Part of a small language model's weights.
Size: 14 layers, 2 heads of 64 (1 for keys and values), MLP 704 SwiGLU, vocabulary 583, 9.41M parameters.
Architecture: no biases in attention or MLP, untied embeddings.
Training: 352M tokens, 10755 steps.
MLP neurons of a small language model. Each row is named by its layer, matrix (gate and up: input weights; down: output weights) and neuron, and shows model dimensions 128-255. Each number is 128 + 24 x the weight over its row's rms, rounded and kept within 0 to 255. A neuron's up and down rows have the sign that makes its largest values positive.
After each neuron's rows, "fires before" lists the tokens most often just after its 100 highest values on Wikipedia text that the model never trained on.

L10.gate522 [ 92 116 154 163 119 156  87 105 142 111 107 139 118  91 135 102  91 154 142 107 108 110 144 155 120 189 159 171  95 157 154 134 145 143 134 127 117 140 109 151  86 153 131 127 130 113 135 140 109  99 121 186 108 141  99 121 138 154 111 119 127 145 121 112 126 135 152 122 104 148 103 151 125 115  98  85  87 120 111 135 116  84 150 121 103 121  91 124  92 126 127 130 141 113 151 125 161  50 133 150 124 139 105 115 138 160 118 115 137 119  89 123 136 139 125 124 114  96 149 133 173 128 157 107 144  97 133 109]
L10.up522 [139 104 124 145 138 139 112 136 117 132 133  92 134 141 109 110 182 143 145 153 115 131 141 145 158 136 150 125 155 139  90  90 124 126 130 200 120 190 135 122  81 133 141 161 143 163 105 136 128 149 137 135 101 155  83  94 141 111 107 141 117 109 143 123 146 147 115 140 111  80 148 136 148 117  83  90 106 103 160 111  98 153 132 115 104  91 116 100 125 112 121 127 120 144 116 142 124 123 129  87 122 118 103 106 155 172  84  69 160 151 119 110 113  94 140 119 140 113 111 145 122  75  98 115 118 107 109 108]
L10.down522 [123 132 151 134 134 148 121 133 128 162 128 133 150 151 141 168 137 118  86 115 139 149 128 155 114 157 164 102  98 111  67 117 148 168 151 110 119 134 128 133 132 174 151 115 147 114 157 130 140 129 143 121 124 128 127 154 132  97  97 131 108 134 135 117  78 152 115  97 143  87  96 122 153  96 102 129 187 154 142 119 150 163 129 140 111 138  81  99 137 117 141 109 163 120 150 174 142 102  94 113 115 156 151  95 158 157 117 129 132 112 118 136 125 124  90 128 147 124 167 174 105 141 148 118 101 127 128  98]
fires before: "ing", "ion", "t", "ar", "ed"

L7.gate431 [115 101 130 187 159 106  82  95 117 128 151  88 123 144 130 150 164 138 147 137 100 134 130 157 147 126 141 110 156 158 158 156 118 163 132 152 122 121 130 146 143 175 143  95  91 150  94 160 186  96 124 114 110 138 117  96 121 125 139 104 113 122 123  97 131  98  84 131 122  95 158  82  88 143 133 109 120 124 144  73 179 100 104 106 121 122 114 130 126 150 153 136 138 144 133 164 111 102 121 117 122 138 160 181 105 107 118 117  90 131 159 109 131 104 134 135 104 135 160 142 135 125 114 134  99 180 130  84]
L7.up431 [140  48 172 143 142 134 101 109 125 154 109 145 139 107 143 113 121 140 148 101 102 129 120 137 145 137 121  91 180 126 131 114  97 126 160 156  90 126 107 128 131 165 121 119 116 131 124 152 147 126 146 118  77 160  56 141  98 129 156  83 134 194  97 140 113  97 146 123 152  90 121 129 131 158 183 152 103 150 124 162 147 104 111 158 138 144 143 117 133 124 167  92 150 109 136 166 127 145 140  87 137 107 106 145 131 123 138 100 108 127 152 111 141 109 105 134 119 114 144 123 141 148 131 136 105 100 121 135]
L7.down431 [128 136 116 109 165 124 121 159 156 147 140 107 153 110 134 112 152 147 117 181  79 104 135 153 151 137 142 112 107  92 114 113 106 123 138  83 141 109 149 123 159 137 109 130 123 133 108 121 102 137 141  77 153 108 159  84 126 166 164  83 112 146 153  44 134 106 121 147 136  98 119 171 151 133 135 116 104 130 116 121 124 131 149 124 118 122 137 134 128 161 112 110 140 163 143 122 135 143 111 141 113 115 176 141 118 112 132 123 129 124 128 105 114  70 186  99  83 134 116 125 126 115 127 126 137 136 182 111]
fires before: "v", "al", "h", "u", "t"

L4.gate214 [133 101 168 121 132 171 141 132 122 115 136  73 111 147 125 138 123 106 148 139 161 133 170 129 130 150 119  89 162 124 134 130 174 125  77 129  38 118 132 143 124 122 136 146 146 129 103 102 127 179 119 165 136 128 117 147  86  92 170 133  92 145 132 121 115 152 123 125 173 140 148 111 150  86 145 157 126 132 128 107 105 145 116 134 162 126 118 137  98 118 128 137 145 122 126 109 120 147 112 165 117  58 109 128 124 118 125 143 111  81 126  99 119 171 128 119 133 124 129 132 131 166 128 106 129 118 138 123]
L4.up214 [131  98  78 129 153 133 130 136 141 146 136 143  88 123 136 142 149 141 123 142 143 136 134 131 125 134 151 161 143 126 128 133  93 128 104 135 150 142 148 130 112 200 140 134 102  68 106 127 106 160 124 109 151 154 107 142 125 133 127 121  55 104 125 103 135 138 125 126 152 141 172  81  88  91 110 140 167 156 127 108 109 123 120 125 147 129 132 111 163 112 177 132 149  69 114 150 122 143 121 128 127  89 120 133 137 109 130 130  80 114 113 133 126 164 119 116 139 124 139  80  59 131 107 135 156 113  75 147]
L4.down214 [132 104 118 147 178 124 142 154 190 142 145  90 110 135 135 165 110 169  85 105 134 150  93 145  60 123 140 116 126 141 147  77 152 149 120 145 124 134 114 151  54  94 140  94  97 113 132 133 123 139 123  89 134  78 103 106 121 117 179 109 130 111 144 108 178 136 159 148  81 143 116 134 155  99 107 206 118 169 165 134 117  70 115 119 150 132 140  96 124 105 125 150 146 114  97 124 145 159 113 113 142 146 129 101 119 135 141 114 134 130 144 122 162 126 125 161 139 146 102 136 114 168 141 154 180 112 142 152]
fires before: " |", "t", " of", "ric", "ion"

L7.gate379 [161  90  84 150 162 119 114 128 148 125 108 128  99 104 119 111 132 121 132 139  89 139 130 112 107 176  95 116 114 113 148 133 126  88 185 120 125 141 164 145 130  87 139 154 146 116 148 137  75 141 140 130 145 124 131 124 107  96 136 138 164 141 127 128 133 131 116  95  80 160 132 104 139 156 111  91  95 138 116 144 134 135 154  80 106  84 142 111 124 120 103 114 136 104 120 120 136 124 152 119 112  65 114 132  95 137  96 171 157 108 142 153  96 162 158 136 144 118 128 125 150 153  57 113 166 100 135 129]
L7.up379 [117 131 105 126 151 108 129 147 124 109 134 131  86 133 115 121 160 150 149 168 111  80 145  75 118 111 133 123 107 107 110 167 107 155 159 163 135 124 146 132 170 136 141 137 156 126 178 159 107 130  93 119 183 110 120 159 107 106 120  94 146 117 163 141 137 154  81  83 101 113 154 135 101 142 123 109 111 140  80 129 134 132 156 117 151 109 122  79  84 147 102 154 144 141 180 161  89 117 146 122  96 136 132 129  90 116 115 143 159 132 144 169 143 155 118 133 160 100  66 133 141 145  89 124 129 108 149  98]
L7.down379 [118 127 127  95 115 102  93  97 123 136 105 146 156 110  82 130 108 147  83 179  92 134 148 121 160  97 147 125 108 145 136 147 130 138  97 123  75 122 183 142  86  95 141 115  95 123  92 161 122 123 136 141 124 130  98 132 138 117 103 127 129 164 140  92 147 130 148 130 121 109 119 127 131 157 159 162 158 156 146 130 143 136 136 159 147 141  91 124 133 106 174 117 111 129 126 106 150 102 121 124 159 140 146 124 118 121 150 125  80 108 113  78 136 129 138 149 104 164 111 129 166 122 127 155 134 193 106  95]
fires before: "n", "d", "est", "ig", "c"

L7.gate467 [117 120 146 144 127  88 137  97  51 132 138 113 132 123 129 144 163 113 107 144  91 149 114 138 119 153 183 139 141 117 123 165 141 110 141 143 114 160 129 120 155 148 122 182 117 140 147 132 139 146 157 137 145 104 134 126  84 150 134  89  61  86 120 101 123 132 128 122 173 143 113 117 161 159 147 116  77 140 151 119 143 147 175 148 142 146 130 108 126 139  98  98 139 160 136 129 134 100 145 140 139  97 142 157 148 166 148  98 142 129  96 135 116 142 170 125 111 115 114 172 119 132  78 135 146 172 124 123]
L7.up467 [142  83 133 134 112 145 139 127 106 145  99 141  87 126 117 131 133 178 139 114  99 132 182 154 110 198 166 160 149 120 140 130 140 130 134 155 127 107 110 109 167 124 128 162 172 154 140 126 164 138  99 114 153 123 108 163 117 119 127 139 108 126 117 106 131 116 105 141 132 119 121  76 152 128 136 114 127 117 129 133 150 129 145 110 117 127 154 131 138 118 106  91 174 133 108 155 160 106  99 129 177 116 133 166 103  76 130 117 130 115 115  76 104 167 116 135 118 122 109 140 167  91  65 122 125 135 147 164]
L7.down467 [112 111 129 114 160  97 147 144 162  70 126 158 141 101 146 165  91 135 125 133 112 150 118 116 174 160 103 111 119 119  82 159 114 107 136 152 119 113 109 117 112  65 123 115 118 156 126 117 128  72 141 104 129 101 161 133 145 134 146 132 119 103 119  83  63 136 118 135  99 106 136 133 103  71 143 158 115 165 135 112 122  69 106 136 120 125 149 125  85 145 107 174 140 133 132 143 140 143 136 167 135 136 152  98 115 141  93 156 157  93 142  76 108 136 112 161  87  97 135 136 128 155 154 136 121 105 113 114]
fires before: "k", "al", "t", "qu", "ed", "ot"

L10.gate670 [113  85 119 141 164 138 118 143 109 124  78 100 147 131 132 112 144 144 155 129  75  95 113 117 106 135 109 118 112 160 142 126 135 119 122 149 147 119 189 117 114 120 161 173 137 139 101 156 114 131 153 126 149 120 172 140  61 123 139 142 151 158 150 127 141 174 114 133 100 135 136 118 172  96 110  99 169 139 158  99 172 174 141 119  81 147 126 103  83 155 135 151 160 120 106 151 147  77 145 110 140 115 130 132 135 132 128  96 125 138 111 103 127 120 149 122  84 142 124 140 110 127 116 132 149 172 163 122]
L10.up670 [131  90 112 130  95 158 101 145 142 128 138 146 155 130 130 110 151 116 143 129 121 129 121 122 124 119 150 107 138 157  97  77 167 138 138 156 124 115 154 129  98 102 106 102 109 104 136 128 154 144 130 139 127  91 102 146 121  86 141 145 108 116 137 165 126 129 104 154 137 147  92  95 147 116 110 158 147 110 136 131 168 129  91 113 105 139 106  99 111  72 149  39 119 162 120 134 104  77  91 127 144 168 137 113 137 110 137 103 130 152 102 173 121 124 137 125  93 146 106 130 139 161 142  91 149 129  89 160]
L10.down670 [120  93 134  82 104 162 127  85 136 148  60  99 124  92 176  94 118 112 140 107 108 111 136 143  93 127 130 117  85  98 156 118 154 171 169 106 109 149 151 166 158 146 145 145 137 101 139 137 177 130 125 174 117 121 161 103  96 113 131 116 143 112 125 165 146 127  97 157 107 155 144 135 157  95 115  99 111 124 125  92 118 166 130 103  74 143 101 130 138 118 129 124 169  82 107  86 124 137 136 144  97 153 146  99 161 155  66 119 157 152  90 125 113 148 137 146 115 138 168 156 153 116 140  95 151 135 157 116]
fires before: "ion", "ed", "ous", "o", "ew", "am"

L7.gate695 [122 136 118 171 153 104 160  70 151 150 111 136 150 111  87 139 136 160 132  82 138  96 135 160 164 136 120  87 131 123 157 155 106 163 128 123 116 166 157 103 130 116 127 134 125 173 102 148 176 128  95 166 156  94 102 116 127  81 171 125 119  99 170  99 118 118 131 142  83  99 133 100 104 119 129 110 103 114 118 104 169 164 128 121 115 109 151  92 119 122 115 143 118 134 150 165 123 105 116  87 141 132 148  92 116 143 108 146 175 120 125 111 143 136 143  74 159 117 118  97 148 138  98 117 120 184 129 153]
L7.up695 [110 142 147 152 123  72 122  96 139 120 133 123 147 133 123 134 141 171 109 101 115  95 101 138 109 137 119 123 131 161 135 106 173 164 171 115 150  95 116 120 112 129 126 114 158 125 105 114 119 118  71 148 138 105 144 142 140 153 104  63 135 128  99 133 168 153 110 138  86 110 104 158 129 156 132 157 146 138  66 184 153 107 164 133 128 117 118 126 150 116 119 163 143 124 137 119 133 155 119 128 110 133 110 108 134 150 110 165 114 101 127 223 132 114  97 126 144 118 135 143 102 144 110 136 109 115 145 135]
L7.down695 [134 137 126 156 101  88 112 149 148 114 156 104 106 122 101 114 124 149 134 150 143 117 168 136 111 112 112 111 151 129 100 126 108 122 127 114 121 128 130 141 112 150 130  94 154 150 162 143 138 137 114  75 123 102 132 112 143 123 126 115 126 156 148 125 121 159 141 166 113 166 139 150 128 142 141 157 132 113 119 120 118 121 183 127 176 116 121 107 123 131 172  78 135 114 135 126 151 195 129 144 186 115 112 128 178 145 172 105 123 122 140 135 122 141 142 118  67 135 165 137 128 130 149 206 182 164  96  98]
fires before: "ough", "er", "c", "e", "ch", "d"

L3.gate521 [128 123 103 129 108 130 147 111 120 123 139 121 108 139 101 186 183 110 123  99 152 118 171 159 166  91 181 129  79 210 179 137 118 140 109 121 105 109 120 120 119 173 142 146 124 119 128 141 139  82 110 154 107 143 112 112 156 106 100 118 150 180 128 115 120 124 133 196  63 131 116 131 154 141 112 136 129 159 178 117 168  87 108 201 119 115 107 146 116  76 138 117  83  99 108 128 132 143 132 119 141 143 160 100 164 124 123  99 125 136 116 144 141  90 126  98 109 125 131 171 122 158  95 128 113 117 119 145]
L3.up521 [140  98 105 119 107 132 114 119  72 141 163 129 106 144 157 125 165 133 125 147 149 115 122 130 145 107 139  90 110 158 131 118 153 163 155 141 120 107 113 140 106 106 171 144 109 108 119 119 145  90 153 142 137 111 130  98 110 106 150 117 122 170 123 128 102  94 105 163  80 164 123 150 140 142 134 143 117 121 167 138 195 106 160 131 114 132 123 152 127 151 159 113  91 142 175 132 121 135 148 158 140 112 162 114 146 136 121 108 122 106 136 143 121 124 101 124 155 117 131 174 131 141 149 110 175 144 122 117]
L3.down521 [133 112 119 140 103  98 134 130 141 129  85 116  86 137 131 168 108 164 123 136 108 129  94 108 164 116 153 114 117 127 138 123 126 134 151 115  97  86 114 125 172 141 152 105 164 116 116 118 125  92 155 133 132  84 113 116 140 180 121 123  90 151 141 148 119 124 120 156 136 165 166 121 139 160 116 173 147 105 166  78 136 123 143 143 117 125 107 133 104 140  95 152 109 164 149 152 138 116 126 132  78 170 159 182 129 143  99 107 142 127 113 124 147 121 132 110 117 113  85 155 146 165 150 131 134 167 137 143]
fires before: "\n", " The", " In", " He", " A", " F"

L4.gate646 [131  97 117 179  96 114 147 129 107 134 135 121 127 141  68 186 167 130 128  95 131 148 140 141 151 111 173 124 124 171 101 133 127 201 138  97 121 162 117 119 140 134 123 140 124 121  87 119 132 124 109 127 127 115 110  98 164 128 132 124 137 141 121 113 137  96 134 190 129 126 141 137 118 169 118 121 126 162 165  99 199 119 116 142 120 128 109 126 128 106 118  93  97 107 127 132 141 129 161 121 124 119 151 167 203 131 125 129 139 116 104 144 131 144 119 108  90 120 119 141 120 175 132 128 129 170 128 125]
L4.up646 [122  68  94 207  62 131 154 127 125 134 117 120 128 142 121 142 163 123 139 128 145 136 128 157 115 115 158 132 111 162 159 124 143 201 138 115 126 130 131 115 122 148 137 146 120 130  69 110 117 132 145 132 128 103 116  88 138 129 135 134  99 137 120 125 111 102 123 177 130 136 141 130 124 155 112 157 126 159 137 104 208 119 126 152 100 120 121 139 133 121 144 105  94 129 166  97 154 163 146 111 129 120 152 195 153 140 126 131 124  94 129 155 117 113 112 109  83 117 138 164 120 151 152 141 120 153  95 128]
L4.down646 [136 133 115 129  81  75 140 119 148 144 144 109 134 107 103 173 114 139 111 140 118 116 161 152 132 135 145 105 145 127 172 126 147 118 144 123 155  98 160 122 128 126 138 172  98 154 123  96 112 123 147  95 159 100 102 120 193 136 121 125 120 114 153 127 169 123 121 157 127  96 181  69 102 163  58 154 121 120 147 106 158 129 121 134  93 124 115 145 105  93  93  90 152 180 121 117 146 136 132 117 108 156 127 160 135 115 127 134 137 129 110 129 161  93 129 102  59 118 119 162 133 141 126 130 141 138 149 128]
fires before: "\n", " The", " the", " In"

L7.gate700 [156  92 107 123  85 135 112 104 148 128 127 105 132 105 107 117 144 155 153 100 132 110  97 133 132  91 166 145 118 161 124 117 172 136 146 123 109 130 119 114 101 140 163 147 121 129  56 156 124 149 141 152 104 143  88 125 108 160 153 103 141 167 129 102 154 124 127 127 145 141 114 122 163 156 104 145 133 103 113 122 141 121 124 192  92 122  95 119 113 107 162 140 167 132 142  89 150 138 172 110 100 146 164 127 159  91 125 120 117 121  94 120 131 143 119 134 129 105  94 139 129 111 136 142 155 154 131 116]
L7.up700 [113  98 110 148  96 145  99 122 174 128 140 129 135 164 121 137 150 108 130 142 113  84 112 113 171 133 126  96  91 186 118 120 121 133 121 132 119 160 123 142 105 132 156 154 110 170 106 124 120 153 162 121 183 118 123  74 134 125 145  91 118 135 124 103 155 139 152  88 120 150 125  99 160 171 139 125  91 121 114 108 140 151 142 135 138 130 113  88 118 115 150  83  97 139 125 138 148 108 132 103 122 163 162 176 147  88 133 102  87 164 149 121 128 137 186  94 122 147 136 136 136  99 120 131 143 141 140 129]
L7.down700 [117  86  95 108 125  93  67 120 107 148 107 169 115 153 169 109 124 120 148 133  99 107 120 141 107 121 144 143 129 144 114 101 138 164 161 150 119  93 155 107 139 102 123 101 124  79 156 152  95 115 122 139  97 123 151 131 122 153 145 116 130 147 118 129 103 128 130 135 129 129  94 142 140 158 162 150 158 124 108 100 112 134 150 149 140 141 127 119 131 102 131 124 154 119  91 129 151 111 157  91 126 129 154 149 127 118  85 138 129 134  98 155 159 129  95 176 138 120 111 136 150 139 150 157 128 147 134 139]
fires before: "t", "m", "es", "ed"

L4.gate417 [126 122 129 102 142 138 137 140 122 106 126 119 135 125 102 112 109  85 131 147 183 114 143 147 118 177 128  89 119 120 128 116 134 143 113 132 151 149  96 140 142 145 130 130 169 151 140 126 157 133 113 174 107 113 152 118 130 168  88 148  92 102 125 134 111 140 171 128 159 104 124 109 136 145 106 149  93 174 125 128 126 155 158 135 173 122 101  85 153 118 126 143 146 119 164  87 118 121 127 111 104  94 134 110 100 136 120  68 112 150 136  99  80 140 149 138 114 128 149 165 156 130 120 142 154 135 108 140]
L4.up417 [126 105  95 124  95 163 136 129 133 154 157 139  94 133 119 116 136 114 131 109 160 133 163 117 131  70 112 132  86 138 116 106 129 135 128 118 139 143 147 135 147 121 131 133 105 169 127 145 129 165 168 161 132 118 134 130 147 139 150 138 176  57 123 138 124 134 111 133 108 139 164  95 109 126 120  95 164 127 130 110 145 126 142 135 176 139 119  85 185 138 141 122 110 181 144 139 140 148 128 129  61 183 152 116 117 129 151 109 103 112 132 135  82 165 114 143 125 126 128 130 125 137 130 186 151 126 132 147]
L4.down417 [121 120 151 143 120 137 137 124 121 144  99 118 133 141 116 105 147 142 111 125 150 137 174 127 110 135 118 140 122 161  98 101 118 128 108 122  97 187  95 133 107 123 136 103 135 130 140 122 162 130 138 172  99 140  93 127 111 111 130 142 154 127 105 133 157 160  95 199 113 169 127 130 132 106 147 160 109 120 102 105 139 125  99 139 157 129  56 161  84 102 117 117 147 143 111 134 149 138 155 103 101 122 114 133  62 153 109 111 103 121 143 117 127 134 146  93 134 118 169 109 132 170 163 115  96 142 127 113]
fires before: "ion", "ric", "r", "ed", "or", "ions"

L10.gate623 [133  83 124 145  82 161 125 137 128 149  93  79 151 105 138 145 118 142 164 154 116 100 156 180 151 145 178 132  53 143 143 121 139 107 142 125 149 106 112 146  77 133 150 111 118  98 105 135 150 170 178 114 128 160 144 107 115 147 129 104 141 123 142 117 157 130 125 153 104  77 124 108 135 103 102 134 162 145 137  85 150 130 104 116 152  92 157 116 111  96  89 105 136 152 139  82 117 142 157 121 110 146 112 158 196 137 123 102 115 114 105 134 140 101 144 137 108 155 138 148 106 136 154 130 119 138 103 159]
L10.up623 [110 152 119  75 116 173 130 126 109 150  78 128  67 142 136 170 119  87 126 130 124 161 131 141 105  93 170 142 105 147  98 106 157  92 172 108 136 117 123 167 107 124 112 127 121 133 150 156 135 128 138 142 130 148 130 141 145 126 151 168  83 100 121 165 137 100 128 158 158 125 127 102 127 160 123 149 161 162 126 161 113 142 110 121 136 149  65  88 136 151 136  89 102  96 150 132 125 148 112 123 113 122 109 101 110 126  92 131 138 108  97 151 131 120 113  84 140 141 130 127 107 116 118 116 179 117 131 134]
L10.down623 [138 170 100  80 103 109  91 115 136 143 146 156  80 147 145 178 130 130 138 160 156 109 119 101 142 136  97 189 124 142 119 160  82 110  94 118 122 135 130 112 131 148 128 118 127 114 128 113  82 158 186 111 111  88 154 108 137  97 110 118 132 132 129 146 102 104 116  93 132 138  85 157 134  93 138 166 110 128 112 163 149 112 138 111 138 126 152 146 119 158 138 119 115 153 144 142 169 130 127 106 123 143 126 135 127 143 141 146 104 151 158 101 146 112  99 116 133 125 118 101 131 124 156 114 103 159 137 150]
fires before: "==", "=", "===", "\\", "}"

L7.gate626 [130 112 109 179 130 141 114  86 118 138 101 119 150 131 116 164 130 134 132 111 110 106 153 156 104 137 121 105 148 156 144 156 103 127 128 172 149 109 109 143 137 132 123 144 107 127  96 138 170 157 100 134 130 155 128 103 146 106 128 137 122 124 147 102 200 117  76 150 106 132  87 153 137 137  96 104  58 121 118 138 170 153 144 126 156 114 149 166 119 131 132 104 143  70 127 145 107  87 107  93  99 155 153  96 132 118 100 161 139 114 148 138 181 122 138 137 139 136 126 124 109 164 116 144 134 161 143 109]
L7.up626 [113 143 146 116 130 127 142 136 167 147 122 144 163 156 120 124 132 157 120 112 121 117 119 159 210 100 110 143 149 117 158 159 137 131 176  88 164 160 106 136 185 188 120 136 114 110  99  99 147 123  94 150 114 105 139 121 180  76 128 127 148 101 123 109 126 145 138 101 140 102 111 161 138 123 153 132  99 114  83 145 116 145 123 139 160 141 129 156 159 109 102 156 156  35 137 115 138 132 151  81  78 153 131 149 128 154 108  91 139 109 119 129 115 138 144 166 131 102 138 101 128 132 122  96 123 155 158 133]
L7.down626 [130 158 138  99  99 133 111 120 154 117 104 118 109 127  99 101 116 155 117 148 129 139 131  94 121  87  98 117 104 158  85 108 150 107 101  69 119 120 131 139 177 137 113 152 156 119 151 113 125 110 141 121 124 122 113 133  78  75 127 127 142 155 153 123 111 150 112  80 150 132 131  95 112 139 152 150 126 128 168 125  92 131  88 143 129 122 132  88 104  95 129  90 155 145 125 123 118 113 105  94 110 131 137 130 136 160 160  92 133 163 109 132  76 191  93  97 107 152 154 145 162 109 136 162 151 126 139 132]
fires before: "e", "al", "am", "le", "ing", "es"

L4.gate538 [128 145 155 127 116 100 146 127 121 125 156 130 138 140  64 204 133 122 115  76 103 134 132 135 161 113 149 127 135 172 116 118 128 203 146 102 144 164 119 131 134 129 121 144 128 133  74 128 139 126  97 135 133 133 122  99 191 149 138 109 153 116 125 127 159 109 107 221 116 136 150 138 134 140 112 107 110 169 173 116 168 113 142 140 112 118 120 139 136 113 128 103 108 137 141 127 121 133 162 108 120 145 139 150 181 134 145 131  99 124 117 132 124 164 147 107  94 111 102 133 148 172 125 119 100 172 115 146]
L4.up538 [118 104 123 159 102 112 131 138 116 121 113  99 167 119 199 121 170 108 136 163 144 174  93 145  73 116 149 105 138 128 162 129 134 155 109 129 137 130 121 111 109 133 139 141 124 165  98 113 104 136 147 123 140 116 130 104 102 109 127 143  71 132 139 120 138 147 113 163 136 102 158  92 115 135 137 181 135 108 102 148 181 114 144 127 143 143 120 121 139 132 108 122 109 105 227 100 158 176 107 143 148 106 127 180 102 143 115 143  93  70 150 156 122 115 105 125 157 130 115 127 149 125 177 131 129 169 116 124]
L4.down538 [125 185 131 125 111 117 115 142 140 148 158  85 116 117 109 141  86 103 138 152 150  92 116 151 114 133 140 115 107 114 176 139 107  96 125 143 150  88 129 127 190 120 144 156 114 121 108 119 126  98 167  67 170  68 130 127 183 136 113 120  92 142 128 135 123 103 122 135 125 108 148  97  97 173 105 171 114 124 129 152 106 131 103 128 128 119 129 164 112 104 128 115 159 147 157 104 132 159 130 126  95 150 111 137 122 164 114 114 117 133 111 155 161  98 164 119 158 145  89 137 147 131 187 120 121 169 137 111]
fires before: "\n", " The", " In", " He", " the"

L2.gate120 [115 124 152 134 117 168 133 130 128  88 130  65  91 126 157 123 127 189 144 176 137 135 148 114 122 138 172 142  93 136 121 124 116 152  93 124 108 152 131 125 129 170 134  95 164 144  78 110 140 195 120 142 128 142 112 125 156 172 131 135 158 200 127 134 143 138 154 146 114 122 137 126 113 144 125 128 108 142 122 118 132 122 108 125 123 133 138 148 124  90 153 166 152 123 136 149 131 143 128 128 153 143 124 134 138 121 139  78 101  55 127 128 166 148 160 133 129 139  99 145 114 138 134 140 125 104  78 156]
L2.up120 [135 131 120 103 160 131 121 120 120 142 152 138 154 133 127 148 123 130 127 129 137 143 134 133 136 106 108 148 137 133 127 129 123 116 154 124  92 127 133 137 104 132 130 153 135 145 143 112 136 147 131  91 120 131 180 125 153  96 128 132 130 143 135 108 149 124  96 142 100 117 177  90  87 155  94 108 148 146  90 100 161 124  95 181 121 127 128 136 140 117 150 123 119 127 120 147 128 112 126 101 119 159 120 140 137 108 126  86 157 148 132 130  63 166 139 137 133 128 119 140 150 135 129 125 104  75 130 176]
L2.down120 [119  99 124 109 152 136 146 129  96 124 144 146 163 116 112 124 136 160 119 175 140  94 153 125 129 155  80 114 158 119 137 149 125 111  92 126 117 124  87 115 146 105 129 150  92 105 163 164 155 106 151 128 118 118  61 144 147 109 113 144  83  85 133 132 109 144 158 131 117 129 117 120 132 105 115 122  97  79 189 140 135 138 141 154 120 144 117 141 111 165 102 119 171 194 115 146 142 156 114 155 184 132 121 119 143 153  87 105  94 108 139 143  97 148 124 136 120 104 142 135 108 121 109 113 146 105 128  82]
fires before: "ric", "ion", "or", "ions"

L8.gate338 [127 135  93 157 126  66 133 137 117 157 144 151 168 119 107 184  46 141 142  97 107 122 144 171 130 126 115 148 152 157 142 111 129 166 139 105 163 117 137 119 134 147 129 140 102 139 116 129 151  64 125 136 112 107 135  93 156 126 122 143 116 146 110 145 100 134 170 135 140 153 144 121  92 173 124 117  96 127 141 117 156 153 156 145 157 129 140 134 130 106 110  94 145 120 162 143 139 116  93  70 118 113 143 174 147  89 159 120 159 144  91 121 127 114 122 160 131 141 136 137 146 156 144 140 136 183 143 121]
L8.up338 [143 122 114 135 143 107 144 130 147 145 167  97 145  96 133 128 129 150 121  79 156 145 106 165 143 157 112 110 145 119 159 143 132 139 142 126 161 155 165 128 134 145 119 140  75 104 121 117  91 124 155 161 149 124 149  79 107  77 143 133 116 147 133 112 110 129 123 136 142 159 106  71 138 125  93 121 109 105 146 146 161 136 121 123  53 141 143 145 124  99 172  74 135 131 139 104 155 150 137  85 131 111 140 147 117 121 156 181 131  85 121 146 138 136 112 128 135 137 161 124 116 127 121 126 112 130 150 141]
L8.down338 [ 99 123 114 149 117 117  80  86 151 154 156 132  79 105 106 150 151 152  77 117 101 121 106  97 117 115 100  98 163 106 166 106 108  89 133 123 113 128 126 135 116 124 161 130  83 117 130 152 143 121 109 143 109 141 114 105 147 173 125 115 139 171 125 114 123 147  93  93 137 141 139 152 137 129  59 133 101 118 128 107 157 141 119 118 148 131 148 128 185  92 124  68 161 151 130 125 171 143 121  79 114 127 170 172 171 135 134 143 132 115 119 141 110 127 146 152 142 134 131 138 158 133 154 182 167 147 156 130]
fires before: "\n", " A", " The", " O", " H", " In"

L7.gate11 [109 174 139 146 147  88 127  91 167 147 115 145 121 120 122 139 149 108 143  77 127  87 123 157 112 127 135 123 141 107 124 156 129 167 148 136 155 145 132 124 133 132 118 125 157 147 126 127 115 121  93 155  97 143  75 117 174 116 128 112 134 173 129 101 129  76 148 141  59 139 136 125  99 191 117 161  88 112 130 190 156 136 139 127 104  96 144 129  84 122 135 154  65  97 122 146 154 139 120  85 141 151 146 117 137 143 132 137 155 115 101 151 114 168 139 120 106  72 108 123 123 146 118 124 131 109 121 138]
L7.up11 [119 159 142 128 154 126 145  99 128 123 129 137 116 124 132 129 152 109 136  79 133 106 126 133 163 130  85  80 154 135 122 149 120 176 122  81 148 154 161  94 158 119 116 107 153 154 108 132 120 159  82 143 109 145 105  98 129 112 136 158 121 149 129  87 137  74 113 147  92 156 130 170 166 153 136 155  99 142 123 146 119 133 139 115 145 142 159 144 115 153 156 163 109  68 119 139 135  88 130  93 133 135 128  84 123 165 110 158 139 116  93 130 112 136 129 154 131  73 122 133 105 183 100 118 112 130 107 138]
L7.down11 [130 100 109 151 122 100 147 149 117 119 139 130 129 148 111 111 118 111 154 148 115 138 133 129 163 146 147 129 132 136 176 150 125  96 122 132 122 105 136 122 105 148 125 147  68 111 137 137 152 108 132 187 145 105 149 144  99 143 167 118 169  96 133 141 131 153 153 128  83  81 106 118 124 107 105  93 120 161 168 128  87 100 102 106 131 136 134 145  69 155 158 100 177 174 109 111 137 131 112 122 126 112 129 197 125  98 127 110 121  89 118 131 146 109 126 183 103 156 138 156 104 154 144  88 105 129 155  98]
fires before: "e", " a", "ing", " be", " was"